{
  "head_dim": 64,
  "hidden_act": "swiglu",
  "rope_theta": 10000.0,
  "qk_norm": true,
  "tie_word_embeddings": false,
  "init_std_down": 0.00271,
  "optimizer": "muon_variant",
  "learning_rate": 0.013,
  "beta1": 0.95,
  "schedule": "wsd",
  "decay_fraction": 0.588,
  "decay_shape": "linear",
  "doc_mask": true,
  "train_tokens": 610100000,
  "dataset": "wikipedia_en"
}
MLP neurons of a small language model. Each row is named by its layer, matrix (gate and up: input weights; down: output weights) and neuron, and shows model dimensions 96-223. Each number is 128 + 24 x the weight over its row's rms, rounded and kept within 0 to 255. Numbers have three digits each. A neuron's up and down rows have the sign that makes its largest values positive.
After each neuron's rows, "fires in" lists the words (lower case) most often at its 100 highest values on Wikipedia text that the model never trained on. A number after a token or word is its count.

L6.gate825:160132160098117110155130143119134111113132121131116126156157132125147116085108144149103142138086113143136155124137139154146128130111152107125095105122118094145185070104148134145136082167164109129079162142150104105139146152152139124175105112117163133171115128117120098156120100140129112130088151119086132096183151120108149124124139100092123131139099114145143117086137134101186147123138
L6.up825:124158100129112116118145097127114121128129129180148120134138142112122116169130112163099164088144124119143099139098112186131107091116113107136153110108122126167141096106136121111107106148092137153154127151179124140090113176146144122141114137134115144183151138137163120137149146095075102103123164140159118135164132150125175112109153137142128110170147109148159116149094131118121127085103
L6.down825:153118115082154153150133142122148128106171133102154115140112120186061163098071098069188116122138128102145103119180130091124105111109149152139107127126141117110124150136098106137121143144112149133149120102168144109126125104111074143155170101123090108119105170117096155135121143110132185145137145137176107141096117152087122139117110150120107137147120103118119163138141136131119135114121
fires in: "national" 26, "of" 17, "the" 7, "york" 5, "as" 5

L3.gate898:101129158127143107119140165168172122126141134133111082134140149180140141150090124133137099142162146130116121123141152137128092104165130140146107119126117133146158141139083141129157114113156121103098131135148163138129143130137105096159131137135134152092115093128131127124177177111096108085112134150143127174129127123121127136116131134146130165122124117120140126134134133113131166104109
L3.up898:131135163124135110109119132140172095111133103144101098087129099092106104155116107086142086087140111127123125127162128142141125142159152146119139119117100144124132136171101154131138106161114082123158140128109126136157108133112127113148176144148109142122071116130113157136143136110146113099136148141127130162168090131125107121114107116122098165133137112118174129142101106081122161110114
L3.down898:153095130123162137112176116118131102121154111158131088130101139155138131121112100152145130144138075107128083144089132134146104159156115115115113157131127094138123125162086136155129134111153088126142110157118131103104132150159120096132134151126084156124120082152101138111126113117135137123100191170125134146148093112160119152149116132095144163175141126163130124115114162126152110137125
fires in: "as" 16, "moved" 15, "returned" 6, "made" 5, "received" 5, "suffered" 4

L10.gate379:085141158085157147126116142098148158161121126141105118152152159123117140110176129146098124172108183119121093137203131097135158084120150146056163113127103092084111197148109118136162152109148136095095090146143130139156075083150091083105124113137129123151131140130115113142125121124098150055119136131160148159093151115120152164142145118146090137091132152101125109102159118125155144159129
L10.up379:168138092121120133109144128106093135098076133131118124154122154153139130133101101144100168173105145121126095080125109114156137121116131131114129101155086170140122120115124155152160150121146122094104118105129121157156102061086123156144127157129132105101139108137117113130152130111127142099123158142128111126140106103144177143107162127165104144147142153129148111132153114172112135160139
L10.down379:112113151071121118154119120131128124149131098118134121091160152151137147104139125146087118158182163087144141143179111135169146117114151127130167176120117144117157178111130120125162116126161102126114132112147086130141119136110106141162164132112101140106113119142100144134127131154110117120116135107112138137114126135128117143130122160148111186108115106084153139113125168114147159113118
fires in: "all" 20, "of" 17, "2021" 12, "2022" 11, "2020" 10, "2023" 9

L9.gate571:170144140102133103149101111152166108132130120126127071126124105183138115127148135131198102143177168119118101173181125111093172122077128132072113120120132144160089127112126137142130170161165114150092137117086127121100162147100139112109078144135124111123099143102152155093122152118087118089133122119099122099094156107119171110131139139150142115129142136149076111147136181107171140123103
L9.up571:147128104154134125138104172118183111123128123143089152116108168099124122102087151115115131155104124119102149139102142125153065097102138131160089108130099117161091111131163077123110100125157123079128086090144146120084128130123178133140185155115137106120109100116140120112122133092130098110171102078089129070150115126113099140097111098125130124140120130094111157155109124129087120127155
L9.down571:097124104084075128073115147113117104113112147098116132139139121137073126104101094148107104178158116078132150153116115149118079121106133139157121152135168120139114117087157094133145144117111135111113180100127101116084153134118115113137147123133152158134144103125165097104154123170146081124137113131123127120101100146116117148097140095115107106126109119092160130100072112136116084137114
fires in: "by" 17, "of" 10, "on" 10, "from" 7, "the" 7, "to" 6

L9.gate1257:187092164162162134143138115102158085126111160163172121125139132115108126118111163143165118126107104128114115108139114136140157138091178154139119115117105116155137134130098134138141141160123112125127167172129085101153164187102103133133101177164141135129125128124136143123129093118144115126154095107150162102177151128105149133088144135146098132119131099143142129138176161122141141128194
L9.up1257:174148137144125088136118128082121122156091188116132173120109143125125090125095169112127104080105132133110139145136136112109160101100141091119119120106145130156100095167150125132130140140098103156118097141141084133121121094150102138089102097138098163152133129109129102153117165111075164120127131170155159133142131132115132145153141088125161158121156114126157155162092107118108100149134
L9.down1257:130171149126141147089076119111140092119094130139162123149124136110130093124102152122127117100155139059150158131162130164152123129103149158135109110118139130112145122164159158064173152167110151160118153125140131154167156160117130076184163133134098171137152104109184086123113138138106139119194161135134148094144114119134120144138155105147133149137165123120161151099128118131140120157133
fires in: "the" 93

L9.gate992:083132145089098164132167155135140078148128137115130122160151145189119139105072101131115146125098131108133121093141135159081126149142143120110118068141109132119099140117128069154176125113146124120137122149068152128121113099142140116150105189146115117134101147142160141164142131141073125140141100158082116146126097114158097117156082149127136135113115084117117152142146089113163128131140
L9.up992:124149116138122117151141133108110129165145121094184109113139141148161101154101090125175111132099159124122084083104143109104146142118118137123177109105170127114125128167113137128153139118121157122114149167154136069100145088096151145142159157165140136148125091142139121111097145125084160153158150156102094121096074158155111127156130138139123123112099087137135128122142134127125109120113
L9.down992:124133163101148130120145129132151130158153180160149111098135093126120123117102105111120136130131117117120169075114122161111119139122080114121168124126129135075096094114127108155103142127158099112157096168134081099161136133097159145160121102126115143137135136116103119134135153110112141101119087142129128107138158114096133105115104117145183111114112148156134091131138156126080133153143
fires in: "state" 34, "national" 25, "list" 7

L3.gate1270:100081132141153159144125161122084146138093170103155146119137158169151128101103161153128148138138131095131082137159168141149106130186151103159116123132161114146149130171130104076156178089112122133112119152143064119126158181114113088105138123128133111090064108132156147129146137132134173129131154146148105120119162144135179151121083136136133118142108140134145138114133124139142067097170
L3.up1270:130106173119162102183144114094123091092134089111141084146129121137159112154173106113147126101150133140138126128136150132088114084117115112112135126121099118127111130086126132188109157200169155099119154123079158167119131144108168134113107146119101150136150136139101096098123141143125134112159125153101137168137089132124117123138158130080087159129119127117091150158100107131126148137132
L3.down1270:148139128099113142122127127168101125125142133125109123115108152141115142151152096108133122104115092101150110085115162130123134141110125120100147118120162107109152114134092120152149114167155142126126159140137136120100126174119154144153097118101122136134120129182144141105061155152116097115150114107142144132110138151093110168100123107144075100147115127118145106173139104128130155070154
fires in: "before" 26, "which" 13, "as" 13, "after" 7, "where" 6, "fukunaga" 5

L6.gate705:111139148133160132112126130133120109122127156127127137109123159134108114119107144092157149076127123104094105119062115106143134095126116127165136116141124116129124133134115138114103170129149134154107171104100167125140166133163166107156085105133120120105122109102155145148132125130127101077151160120115141153132095143136088102105137166167130147127103128147126150135127150094089074106105
L6.up705:131135190090110101090149126145129149150129101115111121146107134158135102157115131078113123155133154142136142136130136108100146132112126119145109151105146125147100096141131134141099127113114187148088128142108149146132141129147093139143106101112157179095147124105106114120131148134138134111115109125120149105137156118164087112097137134136151151146112118136136135170153124105094128143108
L6.down705:095136122154139169139135143151169109150147084067139145140138127093135156144145135125143090071133106097166138145138120144120111091117138113121129131148130139113154144126124143104128112161105111081152123159139158139117122140129125153139120116112092107118139139072147106194133166100128110146143111131132135101148165141142126093170155144136198102175132131110139127143115158139124103122117
fires in: "of" 31, "the" 23, "for" 8, "was" 7, "first" 6

L9.gate626:118099179134123136127119155135107098142127141148141153150152155115142142180113131140130128111100123173115092115163155136121099132137187145133135111136131088099120137143105142117132125044137151122099096106141155165148066092119091104134135092160119140113069116146074105117159142134124156076140130143153127125138114131094148179106092124131148119071096120146124085145168158112130123112148
L9.up626:077145185144153116136095155107141136140112126136117139131112124127121104128152131099112107123154106122136143128128121107094119140110105125128141107138107049100144123155143121166176099135143113133112136131143126130107114161142122090134099102118080118116118131136107133137146161074115093103095172162145145076130125127126142123098169123138118164134116137082124140154135094115169148144171
L9.down626:128119138096109138129153167127135130120153117110126145132104144148123114152136087168105114108128137117103141165147146120138176126096141087097137135083112142116141111154132157112108105122103155113109160114128130150098112127128138109160139148133145100099144142136104135134100097102120127074111163117089125145049154102135145148125132113086142101082094118184112108110129170113163123109117
fires in: "of" 52, "de" 6, "as" 5

L6.gate809:125101140125114130120119134161145151115112121159118129152106130120184156097073144148163138154155105176110148177108131145142178117139138130168133143151131138146079154106124124114165125115140093106165123099159121103105077096136131143148155154175093178183146137104120084128121116143121142140107144108141110149133143135083147118121129109112114100080072104100142143107140139150168133156124
L6.up809:128117108105147127100093140133155117124146162137118097176085128186117094098126095142091122115097112146116079131133100114178149146110122115143168127105131176134148077129138082139133154096129139125149135072122137139081131148125111139118108145127098119129092123161102084112089150080154103143136127121141129089162079111096096129096165102157105148145146119128136144118143136114130142110122
L6.down809:091169124095100129135137130131118123174129103151121120114117146119152135123129113148144139137109113168144104198133120127152165093132110144140148122122115128137118125128085111150094089130124110146101091162139108134155119125160130134091151115098153096118123134134106127162110120086107141098123099104159138119169116140135166115157134109143084099166158133133102105152152132067108133113141
fires in: "the" 31, "in" 31, "also" 6, "as" 5

L9.gate342:096104174119087112143132096153092136085113128117143183164188152101099113122121121139142121146142151138106161143119117134108134124135188161106157138108140115086111112120092120099139092145123157094109124141123163124149180113166102146147095142108119136162104110117073101161157140129146122134107091114139115111121112104123145137090125131102130148186114141145106140112149105142164137178106
L9.up342:126137116119148155138144149127161142088148134150126111151153144097119161091119171119147121159122185119158168134136143108158128107082147158100134172134123078129152122111157152121140131104132134185113091130145167073153121125115118123157155119156100122120052144121108123123149163114121105153143123130129084157152144166138155122088141135097136142125139120135136116104146112117169158149135
L9.down342:113096147143136138160113117144134122110151115133138152148145114146140149125160128098174121142130157129177129163121115111125116147112104142076163134147138144164116117117150108094142176150171161079118115127120131114161113118107095111127156166082133132108077121126064125125141156154140151130153119085150131115151120151118137150107102147076127147092091136140140168097135138116128126131103
fires in: "this" 49, "which" 28

L3.gate1041:111102152114153103111104129159163163148110103084116090141109081129173155108090116117133156093158122169134138142159150121183115132148138118138121112147104083111090126153108148118152142123120161159120131142131160094153129113136116185117111152114088166101127095101130131136128114114114171140126124166168146145160169168127182077140126107108084149099153121103139082101087130110119105155154
L3.up1041:125158098095157100151131126127141136091135172116125099159074125131105139100116100045202163146121135093114094156131132159166125174134092157107185120134111142103081116138130141168139167138133115162126124146123137116114112125154134166151152152106104128087132160120143106143134150129122161182139141127144157168154164085125155149120110119134082145148149128130102124137132173094127154149151
L3.down1041:134095139116151161139125192155144113123135107095159152165120096106110106146104120105125117110098129149121141164153176134103111120163135079099081140127099112149090085103124142121126131113116115107144130095120153180106109130122157108132140141071091150127154124169112116127149122075115108162122153160098120149126096123127131094117118135177088099132088138130109148147135163103137115138159
fires in: "the" 46, "in" 5, "to" 4, "only" 4

L3.gate699:136118129135067100080097131132069116129138086102127123152102099110111154140146099131069131126115136126106159129129131113141157133117171127087159131151147109075110122112112128157177090138143125102125129131098136107115092125129114138143116134111187132101172159171147131126143118115153145134114110178115131140141116148117120093098100147167147168134128171125120094094103086151117121165123
L3.up699:129146171118160095133133116125143159088148090124122144146134116139124158193167118124078125099124117087110102113135138097122140111084110156131148094106085107114139129132139101128147144175122112124127107153127119091148133122099107144085120126159182086109138135100099140113176116074111157120124115112139099158126149136174123113100139128136087124106131092139128116168135138144118172156103
L3.down699:128120132125114133148147120127130131142111098139145149124102094115119194138127143104121127141125159076144116144108133104136179115100088106102132124168134140102150107130085163146165137175137099116123157091131128079113091132080130137192112130099159143100155161186197161130137127091125143151096134120158154133130159169103122148169089129187112129103103144128116101100140120137099118134124
fires in: "that" 60, "of" 18, "this" 6

L6.gate619:119078127130096112078115125087108143168130159125107107131086109133103118162150117154140094156126135109129145142091170161118138105117116142118057132167131141142150078114151138128157133093135091159068138107121177105075150100123140131108099177129114149149116135141144138159125146142146109125119106145163130137131140132138090106120085099135156108109186126108194119151182162107122123163150
L6.up619:135126126136145096141121188114109105116135138126133106089127129147110137147090177145134154098096141130133119107131143135115087120106135129141057136079122074103111160140133158127171105147097128087128125141111127130140119122127110145145171136114110108113119139080156089148116121177108112123144080139154142140160143133161146166125100123138164142122155111165150134130090116171125076125122
L6.down619:131123082120147147134077169114125095128094118111129138095126107105101132120086107132124112122129126094118105127109108161134122112098143131109044115101147100092091057160124159111140126125120087148098127128169164172118107109139130117147121122119149152103136138149143128106127146133115099137133116183123111128163131128140152141094107149126073126136120153123145110081136146123145108097166
fires in: "the" 37, "a" 30, "s" 4

L6.gate262:149140061125145120137132118166154134137146133149146121110113127122170111064111146144121092171131118082096138124088118149122084096106141100076155109154146132118134127144124064148135161153138150110120108163107105099096148088095105188126122106052090090138136137160089164120176154131102133100153132109143153164193130119133108133128111144159129119122138142134121148110092144130134119140133
L6.up262:135141089121138120116108141148100110163130141115165172158108078080139111118145091156128119162085175136061142138082086128143130131144118144129180142165145108140179136153133160126135151115123159110127091127162121144143144152102106106142146070105117130112151140173123092131149161124161111135150156129164161224148123148178103143135131096132136115121168113131131111113153132149120177159139
L6.down262:085039085116161126102138176150122119105110123124156164186149159129138099120176126124107121114135162150090111146136127107110125150135139132107132127106090127159129089125106157109136155155141143121131119137094134106122213143173103128112156144073130122119125156118126127099103133111161098126131125107111149145160130116160121129154102110095148172150138121113098095078087126166106156130127
fires in: "years" 25, "days" 9, "time" 8, "year" 7, "months" 7, "weeks" 6